Weights of a small GPT-style language model, trained from scratch on English Wikipedia: LayerNorm before each block.
MLP neurons of a small language model. Each row is named by its layer, matrix (down: output weights) and neuron, and shows model dimensions 0-169. Each number is 128 + 24 x the weight over its row's rms, rounded and kept within 0 to 255. Numbers have three digits each.
A block is one neuron, or neurons of one layer that tend to fire together. After each block is what it responds to, as a language model described it from the Wikipedia text at the highest values.

L4.down255:130133141110137152165156138134151120104083128148135109160127124153168141136133087135164173143093110151114135122130165122097144149117098109123174116137155167119122122136127142168136101151144180120086103086120128130114096151100154122104144114130113105143110098141113117128059124129127111088130142146132123138088148124137136137114159178151131137131124191106085137118137150119104135129084123112116088105118152132117173135163112080143130107133120142135123133124126107125136184176122152106135101124143093144090136109
L4.down560:096141101112137113144130125072121138115097095098113124152146157120097124169115120143108165154153162137116128122151144135141105109081097127127155069120139145134133136129093162116149124074134128141111122122126148137141159133111139118097124092143095123115078129154174095120113123137108108143143118115138054122150139114071159136100144150103099123097157127127119139147137062151122127137084114152149130154140092142160102100129134093153162116143092125144127089118140109182108086209123116133110127113172110134130105083
L4.down1564:143135092159141111166168130112135147118144080059136135185110114102172115118160144116169132111102078153141171105106149185131107162100152122142113114144147125128143115122114117166139103113119104142136187095081115117163117125123148082113151121106112156107104087151134112118109127138126159153107082107117149093124089170127153109091115143110175119094127089130136143150119116115091135152117142108177108125092107171114108155143167111117103131134111118076089153110102161095097144128113131103147163121112150158095130119
L4.down1818:156135117134117151157136127131134090092150140106149158100130129149097083075129132178143157074129142123095147105175142148095136124143117140108099114123093120141139103139134147112114095146127128115161100122151094138168136153134191131141172075107162144162084136096163134140129156110116170141111116121155097113080109143116136132139106115108108112151125106154096113150201123125114134143134139127114154120146163106123158109179152161144137102097170143146124153065154094132167125075105131149160145129166130144150098114
Information and report nouns

L5.down194:106158130132099156141128129137133062138069122135161186092169151119137107132100102101083169095139104165080093136115139107105116105117135214138104159089184127144098089164123119147109110153141120157152145113138137128107086124129125097125110148150119101140145096100125149122132152135108102108132121084103112141117139129151122133156101130169161152095140148112139104129097171161131136139073118108160123142096137188107104110133139141129145093120118159156125150119096148137097164111135153132125098149118075126108098103
L5.down1944:112156125155141142111138099176181083159158109169141098157097125148099122110128159085143174109144128135112176105117130126104099157112157121173135101129152117111148141085162155143149142134170128130112147157139148110170099111128133144134134110097143111120158152106130130125161171145101123135135175072064127147130110134189145127131149120119139126147115103100112122114104147128140161161117137131180130146137195101126149140104099119139119148110154144162133130137118137140153111150107114135130138111116083150120161149
Sequence number digits

L5.down978:124125120144153148175142126129116107100083168163150067127162138110113135104132131125149131120147115130133088109148106135088134134097127123142110085094166140140126155126144106170103100107131143140136159105151102086148109143080101122115140137081120158147137074096126139125076142128127120151159157090180137106138136115141135180092135160150124159104115155123149120193147129160124063129114102130144145092098136170091137101122133116122156154090111162125116099096155137135117150147142113123120091142172193109101146160
L5.down1615:102105161107103142123155115133160137135144098084131161112100101142155144115130131139149096128156147186164126161129121109138123102119135101122135145139161164137115112158123094126119102113115123136117128117137151091144158098162109157129118117130100164120085136134101134132134091103080111116150105154182107132167156155122125159126134120131145110098114123115148128108120183143171116106140112105165165116143122146132131162079128160153111157145073102098129091156119158136113112162156086129105116152114134159109115151
Year-leading digit "1"

L5.down343:152144114149112123134112162128102115119114119147105127164107126135156141147122135078088149125164097125129110121149122127113072142117134119105086146104163125180132062124097115117194116158179122112121112151125148115117104130103114154092090149131115108070067095128162118079080112064123110139149128097131125124128144122188148181156142149136150089143143151150073132156131113097094145107128165124147169148140103147078099161103096128160175135111113104090134129121100117126104129161140149124137131141155112134109109111
L5.down2018:102141132125112142088073122111130131101107100145120111166131122152111179155133127102111098124122130109102149104171166105133081097170088118102106148132095113184145107155143127099131088127156144107108142112092146064128126121097155140104140137131130149142084162132110118123133114155112152152156164140137169111188148140154127141129129139143106113130123135159138119121115114136149062137131130093127144132114159218151088170138142130175134088114105145130084053157109116146113132115131094169142154128153087120093075146
Role/category head nouns

L5.down175:082163132098133125117134152107143154107145106162101117101071149111127131129102146178120103096080122119133094130175129124114151135143137137135106138112095135142114114130126161124117137095107132142163141114105166125143099175128129146071098138166133115152134147173108107137121126175137121101133179111173085178095140095179114093130157100168103148110097168098143116102138186159155099166122138105131126134179116133163142112104148146131114113139108156142152140126163164120128076143127116123132148107088141134137111117
L5.down1371:104117082125117137099141118111157165125089112145131114130138147151110156090155158146134123177109196104111152141119146102163123130127134143125124077150151164133137127125148061124094182089136121100149118142135111139158095130143138142129180140213110129117152113106108136099176107123077133142143145172120169129115177138094114123111144104077109143147084135143181117150164112147114113143135156125129110137084151107119115119141138144134119162113150151137123131160141098101104140146118150206120159070146140121151150129
Pre-verb modals and to

L5.down1379:106126146105099112099125102099136149078152129150157146141085092076169183110167116139099138105112171119090071161096149118148151101130109117137134089126130151110130110131120106143122164152097144111087142123147086115134096141149163114123169174104112112148148109120119143090133114141133111140131156112120165126161140111108119146159159134104107099170137140148115144141163087118120156129065121166125157074121153128149125108136135140116141141143127142136083144124137124137077095128134108164122163114075138153098132133
L5.down1421:126139102130129140102078153118122103121195110125124145133095118159110110102187150181093116139097137123101117118090160122165149105128136164112150111146150145097178150114139145144104126141169150120146138134082126124141111108146141125138181147145157126104142142137102106146106110103129124086179110122119122138136134155126085104098140157103139104158091139120154149109109126138175147107094128145114106125147115088173103123092148151104135098095109109081104138159117130138084144106130115149140146059156143110134126107
Before-a-number words

L4.down260:128086131164097132105153091108161137127122121137137122164136101112134147131109134108130139160119129127070117119085115131149149099117137125137139133160118144134127101139155127096124146116137116128144111125122191169170133103088145080117126149148130127144139117165090102108140133143155076152124124169106119140124163128150104120123090117107127100111118147199127114146143114130119147122110140139125160155128088122101124098136143130174135143118089146099138165128101108114135107140168137108102146151167108140144133108
L4.down903:144100124094123110130105167127106118128149174124115087113122147151110127082121140160130108135166109114129122118093156135091118173115161107095178115136132150110083084095153151154129158125108133134152125111111094109109152116146126149146127105094167111125093099160088136100153123129122118118115086140150147151096151114086133126118075153103142147125104110135135147149156126127123099151146145156119114165168138157083146135126142136146111102137121094120150129133095143120094149148169149129103142073083127128130125170
L4.down1473:110082139136180116121141135153097119150180129147092143115138134092082111123112118133120117095103089084132180113123128159161111110183154146151111106151118136143149095140119119149120180135151101129137090095109165105133149096124154103136135145113117113098133130184141138126103154118086132115106156112113111044129139094121132156117094107120143148177146105172118122148137129143122132127128137143141115134124112104120080098131122184086150133105086122164108095170102161157100097118151125134128122169130123123179095107
L4.down2016:124114178122129112128149140133131104115097128164093118142167119117142155153165152091133154109137142153127127167091116119110120146129152113132158071155135163121118107094129130142126102095145104109108123168147135163122106161138142102123061095112139167129127138152091114135098133118124149167124185092125115124167166108108136119145122138083137160139110139168145133120144121156163158106116188131106158139110122173140140155138113105123116128106149144111129140103150098172103119127156125165107129144133105141150127115
Auxiliaries before participles

L4.down128:075111143077119155113110151149136137111153173118128129134132117096142129094149131091103084137105145150163117123163119135121194104138153135165088094139078107130134096101123129127102109143169110134168168095111129116130125173120157120189159104135133103118150139113131137146117094148128141129169114136120168124172101136125130119108127127114121099165137144117142127136121114110152103133131114159124113079117138145152108141130098131120098132104164123107157134156097127162102177095136096130160159125146151152175125158
L4.down913:110139133147163083112152171175152125123155111155152120117120140146152098080148145137149095121161134128134164144126083122117120122113139089115162184109071123121115090149124147083139124079101145065136168141101103149112164176127114104139117120101143170155090127130117108156084118111108132119122115148175120120146116118097120148177127173131159135096099139198117128137172140141113149101160144126107110101143120114097133165077136143099141065152151095147110102146185125114107150082143111130118178112115161104120098127
L4.down1253:152144114145129125164113128145124171093157152112120131188141106110123121148116133099114121117117135149150114119114165127155119108165115135086154096134140134124098140125118103187140133139150139098141137148116111094136131132117149121118127110125125137124141172115122077134105086123121143137134108117163133126124179085145083133127122151097070129131137142149122122100137129111107085122116148144120136106161101138106118125082134140133130136125118161124116150134132094143062106129119179145149148130132130146102120120
L4.down1682:107115143148116143105108136172124100087133133155108098096146137105123150129108196144148103140108114148102077099148089127137126136140156107167153115160137139113138078169119112152111144136142117099131179115102172066152112081123185112128164105133065180130135126115096137139123109134129121103144105165131144112097112136146158157113142184118110112122146154150139082130101140136134128124134127110078139125156114162157117124188094131138109136101177090120112144144156143125146127107162119125145140123140153126177101189
Locating preposition "at"

L3.down183:076128145099130104153156120107140083175108161134150124161133134146142104081135162122142152106129152086128118111128157092133147130098156124149113100138161166148143147121132176114129126134130107128130147136139144120154125147109125101120092132106149167117150112119135155123133181129144161116141120106099140068123137178098119102138106136094117127124135125143145111156144123145122119136141117101153126089098151154086118086111106104134119130089125132130085129139106119141171094200109116141124076168097127114171141190
L3.down610:114114138167132115105067164141142063099117166156129128097118143132122194109166119091090077106103111118112128137132136141139146149158117170144164131150147105120156143136158132148117158155141141177165129093095134156109119136091128073152171093105160121098140123145149099105122162148148070101169069118155119108126140157109112092120121121131157120139105101110146120072131120144125133130136063098120106126123126126117106164119151124163153093150149116108098108114115133117127115169165129143122166144141147133150128138
L3.down760:117117093097166104125138126109145098132109093118139154134179146124079116135133106109121117103117119147091138076151130125085116130114125074149112132165142107150146097087141107127131122122135139119146134169116118178142134129150141136103126134110136134118152121155125127145190159115143116122142157156102085127114130155105121063144103154099173139107109153098112082168144138096195109135133142112144122159117133177158116131133116113136077108105112130137100121162144135096134127140100090112124089144122136094147100119
L3.down953:135143117093120102111097126161106090165122107095153170080112112115130157120116158108134097137097158140118133090139131121188138121157081161169132147146120077135117132132104158153128107134146174117130138125132146136108117102131106097154142121109176125185166122128166147103063121119118125125148171099137111115167129148119148114146152126137129149150159095111133138096123175144140159135112095114142074098118139091124155114096132149092138128131094165139070124169118106127150129151100143116142142162082153104124109164
L3.down1092:126181151153129131107099136153087114108126133118171119144110175118123123094149116157091110166091106140148148129154112118156140119110143186132129146138101086124125139130157088136117137098148149109113156134115121175126124107125116164156148121101065088126123135118133086108140160135127087154144122124143123166121130163117112119121112102149121146139168165108103138102106165157117117125104125133102126153134142166116116097122104087152186118107122107116140112078129088090142143095153153104112099114141118157116149170
L3.down1152:155119138158112118103121144098152092101111093121097137136169116129135158098148113164124169125111129156111146148091117165160100142105148116128131090111129150163123118106140115097110123067112135118158152145106100161162145136143140160133110094131121087123121137160142143124188102099146153126159093088107131101123137111152131070118120190134137184108127127142093089106102122137116149140124148128101130149100128128139113122131148081183106079088120139125126174086126101116108179120174096131104119112135159114170146140
L3.down1646:113142112141176119134152151144158169128136116095137163157133117129072157141110155182110148115134101134098107107146146130143139135091173146121137129087134150136110135143156092113138134134103090152131127101113109096147163160146124128160167110076112107142130130099108127119126166119106132114103096112092086147142119156117143164131106125130158128161137136134127145139128144173118113151159122125133098128150116114119148116094112100115137147170128172143119115122110118094149098159122156115118130181117148101157099145
L3.down1822:090139134102121144126089152120142109118122131116150159153067137100146153114137104146078177132149113159109108154080108133156120171080143122108106108149148097136097135102122146130103151133115153140132124094130096142147124144163084125128114097094127114128137122139106113110144149145139115176101148090114117163160166144112128133111129104139161110130110134119126124184183136104123142147106145074126081153139142111117167101112163107110159127135158131122144129135130160139120143115123067104135154127118105175165157140
Mid-number digits before the last

L4.down170:130169133149110089140112093179168105136085166133131131126108131120139172146112106163087127115150118144129133147185129156124101179157109122197124104151107138105153107137151158122131119146176158099132156131110123128134103137122097128124150078130137157154159116153126126142161147165147082122156131137144097132130095121112164129137139151119131099137114136146127110137127162104105130134125117140134103131151138131154136157107148134125122121142115111163095138124112134132147084189115142103128170145125126133159138166
L4.down933:092194118110123112112119162165174076132120105146091127132152157138127177157118125117172111147115107142094194115126128158117104145154125134193132115154107107147139128134158126139122136086142147146164140134090148130123127140121116134107154102116122099074145119162137107104114115095148126134141092126079109126140151141131088073173103115128164120118124117146102116086102182161140131153097155145133152145123127171142135116137113125129137114132107139112160141081112134093161123148153143097127093123127139122129113133
L4.down1053:150119174105130140098110131156120112111119123161128101127153137149095141100130106103199134139129161133112117170125097148152104126115144140116122090124123116142141178110136157134068149152130167133164136143081074179119135124115116146151153147143076134088108104114131102149158139156139088144095112117113089123133163142122139158170118131129103093121164148099132124160144147127128109123133120124132105135118172100121096136125105157175148098134163118119118093119092146076107142135106134123106145113167134143122150161
L4.down1324:102144114104074117149109124137139103170082124168116112125124126106127191113107084168126145128154163136141141140167137064177136133149116117108154086175110156115147148077143165126078148094114132128147182097131099147161127130146131124125156121152131133118171124110113146141112149130179120118129111121127067135164101146098143126120104130124155109141131130116107168114122157125141092156136163128129095125146146119142125113093135109106121113169121140118115102121076158159121064108124115134136131170106157128164132177
Inner digits of numbers

L3.down245:092098160122139146122090133097106164078122146130104116127119141117176108139117125147091142097117121123131120077123144087126110094123098162139106100113153141158132161134102132119162120140134116151136151131141097137145101114131112096139123174097120146130120125128141139130148155129111094123166104143121124120117142154102131131169156139137134128127102130111145106166070084147097186120116104158138090121081138074155122141143111135127155155144104174118121085155158106157094117155144118112116119140173119150111130160
L3.down310:114118133125148149112128145125168119104111129133147134121100171143111117093116161154140117117090152154103142090129134132099147094154110169089153160099152160146129128148122172136140101119164137142144170131089165116129116081107071169139141171139140073150141130104167076138115137119132119134139105144141128148137124161111121121145128124142105103113108134092114144133077144137136131165133110149119090147129118165108151134111146105126139139100084124177129143157127157112127117143139167141062162109134114144124148111
L3.down316:114135125107175129113128131142136117115141112153103142089172121123135096131107145107116149128113179178158107129115160130117128122171138119130139080144138120103108140130076102091120114150104186150141106136134118134143110127096101163169093108128165131156117157144137113103111156153075140093137129090149135145121127119135156151101111119102114141150095156171140089137119155128159123112124150147124102148122153111150119135132173131152094121144128097092135172129108131154107094109115125128086125075128127133148131140
L3.down822:136175126173145107165164092166098171160134150130172123129142095113124128143111108100114100090110119161117105142124102128109096173161081123111137102100180154144134126145128131133156078099139116150160145127124150136146135111109119093094122135134111119112084152125150132133144132130076146119119158169089166147136178120101168161138146079099110123132123110110146108131124145108167160100132096136115127094128108174102075170146122119093108137099116127092142177115095078153142131129128108158139107099112082147106149135
L3.down852:059129132141123128082155101152115135131133065108127093190140189135133102144150158130137098126168140148101146134142157111149126112129103147158097130132110134129139123111156149108154137112159169132127134135119133116131183111167151145143154132108144140156128097097085169159132146138105067105131148134141125161141087120119146183126134136133126146100130142131119106117164158113188108108149159154118131105144154140127135143172121094132121167180094157122131137134112149128118124131106151120140107140114125117139126138
L3.down1287:145150143125106118105153156155142126104123144109134138161155128112127157160182161174135130145163135145165131147134123171138132119167142099138120118116120148151102134150186124143132123141108129130163154147128089145154081134138095169142148118152131160101080095143156119133120123103108121093128151154148152104135079087095161134109114125107121106109123138141136089106181173154106103138130133134102129118095163144130144148131117157136105142128132112111121103103165118138137116140162116099123153152088126124115106133
L3.down1543:124141122167127114119128139106148106103121129151155129077126119150129123125149127170097107097149167169164120123143115109127134147132124104160123109152140147153123099117142149158136138122161140115132127160136133149087124111116119150116172082132129103114136086125143116144118156161121098118167066138144116100165125134112114106089161151158135183172098156148133119120123095135126152106139131156116104096117146120125152122127145173119072144172114161146097186135131083128094068128133130103065133099137199141136119123
L3.down1736:171128106112134119100123106096119134128155109136102150135160110156156091108097119136112130166099151159132125144145159149155143069089108097155165109123096123076148137138142131141115121131106099128101115183125143136151119110133159121151142123145130117094121110160142104126099113121139109171131127083090104143157132121088130116180160129091135192082098155124107145113109102100120133147113124158135119146157078112175133148117137102130083164116131148142084195162125103122129133114122147123127109084199114138140133104
Quantity-hedging prepositions

L4.down101:091120124121147141138146134113110098171096101144131139126167127123110155177137120131160106132131126110163093122129174094140167148120136121134133157116141136135105136129134113121138111134111142114099099123151114148097115123146108110117076156121127126113139116108118165121159118114102115105136152139118147131063147063145147126133160169111150095132153117132124156157123087117159137128108159101129138132129130165102163119139115131085140116161100094115123073124170109102154129119093156150171131127138133112125162157
L4.down436:099130103121125143147120130179151082133144122130109144147111098142175113106101158079087165112137139162091187108115146126132128128132110115078151131102178100104157122159144117124116118162131151144138153146107158162112176098154121114089099130071165162143134130131120116093121131133107118153114149117148144071122105118157115121127127145145106109105104137099143126113116205178120143111128126151163152142086100159133103126134147149126103103104125112097116166150114125145110141144161135148112112150116086106150142110
L4.down798:154153124112154198103151162094148118128107107154119144145128162106103122125143091150085144078088136136139140166182123147067086173111119130110159109134152212173073134121088118140151109128088135126140129135125139105178138171166136103128109106120112151104120150133114133107128121127139148119071112135126149118106120137121147136163136079146154117113124154155094109137127103134137145130109122118098171133150128166111114168117086124177125126139118151158093103137098133089131130142154103145123113128140133133100124103
L4.down2010:123203131104097192134111118147150077162060123182171120105144086147148154120105138139123094078147121178156128147142137082119138136168143136170121100120196170116130126142133123138125086127131138130133183090100120098156157071111086069152139108114102158098120117118151141135130134114111091128123165107103108127133146122175151128124087114118119123104120113119138140139114117147148121120162117125117108135107140157100147122099122125123101120098116148124124120142111129113127094115141126107123091145115153081118101146
Year first digit

L3.down6:100145113139135129082116169148118106072115111136161135126114126155184153077151111146139128140129108139133148137114101120137146101149158160128128137110120128136147124114109099139123124145108151124135116130118101132139125110158098119135090096135165145128168165118139149104109092149149096113143119132182116115124111152131177168110113102133136140109110133145173190102147185155173147172099081106118150141105104137086123138083138134176163108191135158132113118138149111147111157102121113145138098101118153121101138126
L3.down118:075127082117123106096151149152103109166108104130170116123092130104153095141158113116116154133138122133097149117138142114083116117131125132125124087123097200147149130092138112092136105134133175183097082113141136117125130173124120158102109129114124158137165124114114180112119125127098109132136130143127117159158111118097148134156121144135114127117108153186135108141161121137120147200120137139121145140124113154079106134125145137134144143134158136079117124143142047158138141157120139169146095121128146126147165109
L3.down153:149070174145108109096155114158120103133105087123148127133104142124126136088085168112115123133115104142122149134137162160112131097119124111147113090142160137109155116104127084134127144141117117121156082128133085148170105145117153130166159146092145142147119140129120157118149140117093118129143098115109134117146138111115126141119090082129099113095092148127185088143160110078149110171147119124114184112099106122113098187105143137132167153130161136125132132135108142136162125123152139153114125107129147110176131135
L3.down155:122136096131150129119098173197130097107113097097137158172136108169190119135128152113114126110121130135121108099125138091135120117127160142132098172152152096111129138131125150177173105143145167125122132100085120115146124138141158151167115097116123129137107107100185112110131115108124098138177149160169137074164149131140130137101167123148167116102132128130145151092115122142109134166123120162113193159086144130118142116122136142127151118110165171135125124154091141129137138094096103126142163115139123135163136158
L3.down826:135104164144140119108149132133130115126074137135098132144181119115130153095117125075090115098077101144117097108173141090115093101153134151143137154123115148137137132090121120109122101103142130149156118119121131137162154164120151175117172097145102177113105125126149175173147114084101139177127113121143140097163149078127151127099112148148130139133131111123129084089119123152094151135111112123135118112120133145100161161136136071144135087112152141117079106091142154128126125156113117160086149102120113134105093134
L3.down1579:172150162136144127107140126162125169122148146143089098160145154111147103099102115100124135159132112116129109166098146128178154165086129104152154142130142179167133155088115106122139153134114096097178140126170095121092121171131121067141139132130107112124095152096111138125062154120129160145192122101149096115128140159171108072140130120164139132159117137138151120132128129106150133118128122118121125093121103142134103093149095140129117093106142174093153142110080143142151146144134116116161150124119122090115137144
L3.down1722:094135188139090130083121145160113146134100142161168183140129138073154121139131126104111121125141132137124125114112120187116150120135153095142171130140111180102108136153148179130122108109124097081119115117055144102140160115138111113121108105114155130159137129100176093147152122101113106143145154129128134101151154168135117129160102114100133094148105168083150097126155144146164126128133138136117117157110105135113114119099140113097115103112155121138147145135096148142086138168140096125090109111112137132125167095
L3.down1955:107100150149160139151075159112167128136111057171146176147110145115140118123120155099140148112144126147126098132140116122134125114118166132169122094156118149113164100112157115130112115167154141085124114132143111130131090154106151140057132144114113152124110080141111125126189159109131121111124125121136103126166122121137112147098113113107113109144121149135141140131128107116145132181139156107129184137140142113097136134176177117117154162121130146104111103128060091131136126147147126169151118137154160177122134119
Pre-verbal adverbs

L3.down45:117113124166135151096149103118145140089133166162103134128123180115148101132144127111150119105125157129099145100090147108116108129125117149145136140106145140119118105151128108084152085072132141176164116192145169140115089179100093143141118086144136148100127144153123117114112112127102140126122152146128134144125151133093163127080099132125112123157113141115100147130140116100083101134135148110134124095094123117131175119124140107135126138097139120150112155092124144107144132158184145114120114158160151120090122088
L3.down522:131146132152110081112100150149123132090150124125081149109138173140104115137122074144152129112125146060098138132119135138135130155103154094165144086133145114135116112165122139118133148127143114137130133100134148132136107096138101091159129144075130159135168129182124152131119151086088106103098115173127144155103107137101135079133125153102155129171124077151106148113151105137143167079162112139156167143165121103148146159130158111114109110114140115141128087128161126122119159106099102125137100158165126164204165119
L3.down649:108134110102129088112103154096150129132126131146146106132093153146125142155094130121133134150133141120127155121127203137118112110153111116069093129104105148132147083166142101145157109129125123135085152168102143093106095117146150123126097154131081139097102102167140126124146126132130114118170118117084083130118157141141163157104127135113123099141134134148127088138153125128078102142137148127119157150167108158091132147140168111190139146096099114121108077143118149145137087132119110143135128073123090138102122138
L3.down706:152155107107154087104165134115139161113111158128150174118123106178139113134134098148151162170116159118111136075145179103105093147148147126088162152114109118129175147116120093108120170127129125142174081126128140112098112131121120095123154136113151157184144131125129121144099131130124103135135096125166118114133102188118162120152157147127098137117104137124136135137063124155101086160142125179142094135129133163116113062141134132163108144104153109107140172115090144166147095131134125166116138122107114128150145144
L3.down708:084158108114130125114101078146129107149064144087105107191097089129176106140141136131131145117115130110146117147137129098101101146142132183102131139127105184115141142115119147107195118118093132181095072137103099152166125117120097143131178115136114132100132127107169128120094156126149121087132091135140138113063156077144149135129108097114116151135162157129115149148145075135108131123104133157120137151107126143156134133113105148167132134144106168104135119098119095154121114142164131137116157130147136122104159135
L3.down788:136197163145152119136118175116146147141177118161132144099118133113145131110144066104132140102102107095128146143117154114092112123112155162107115109181150129134113111112148140098096135146160146119126077101113116130113131135134175135096116096147184138109116124127105147126111106127165110111130104112101083108101159123141138121143094093111134165157116098136141132120178130090145154154153141118147126119132123098145111081182133103146146102149121102106114129140118157121156127135169136151133144154128120157130136133
L3.down941:171173113081099142117130120143155120163200178147092105153134125125108139096130070127108095114115087135123084103205112104122099125161135143118162160109146091144170092120124088129161135190134145155171129106135145134109112112120123154146178131097132137121141079121096092138096113182143126147142093119129106141133142089106116124123130138143113125142129135123152150147123151118137078146135132132145141077110163116136145140140134154187100108136139166132150127105089097115129129132130159133134135122126132110125168125
L3.down1928:124141137106136102134145161114204082125131105159163129132135101122120107126126136114128139092104116157143159128149166130145115134120156105098133167127130124134117173117128161091163112130120155112154153099105107094124170119128107133110102152158097139155105137145116083143101174130147130121150128162088117108148153091153137177131145099137139086141177169121146145172122134155151103173123100093115109154122123161121135174138177092101109120107121090120107157112150113107155136149121123161105147112127119127118107091
Head noun after article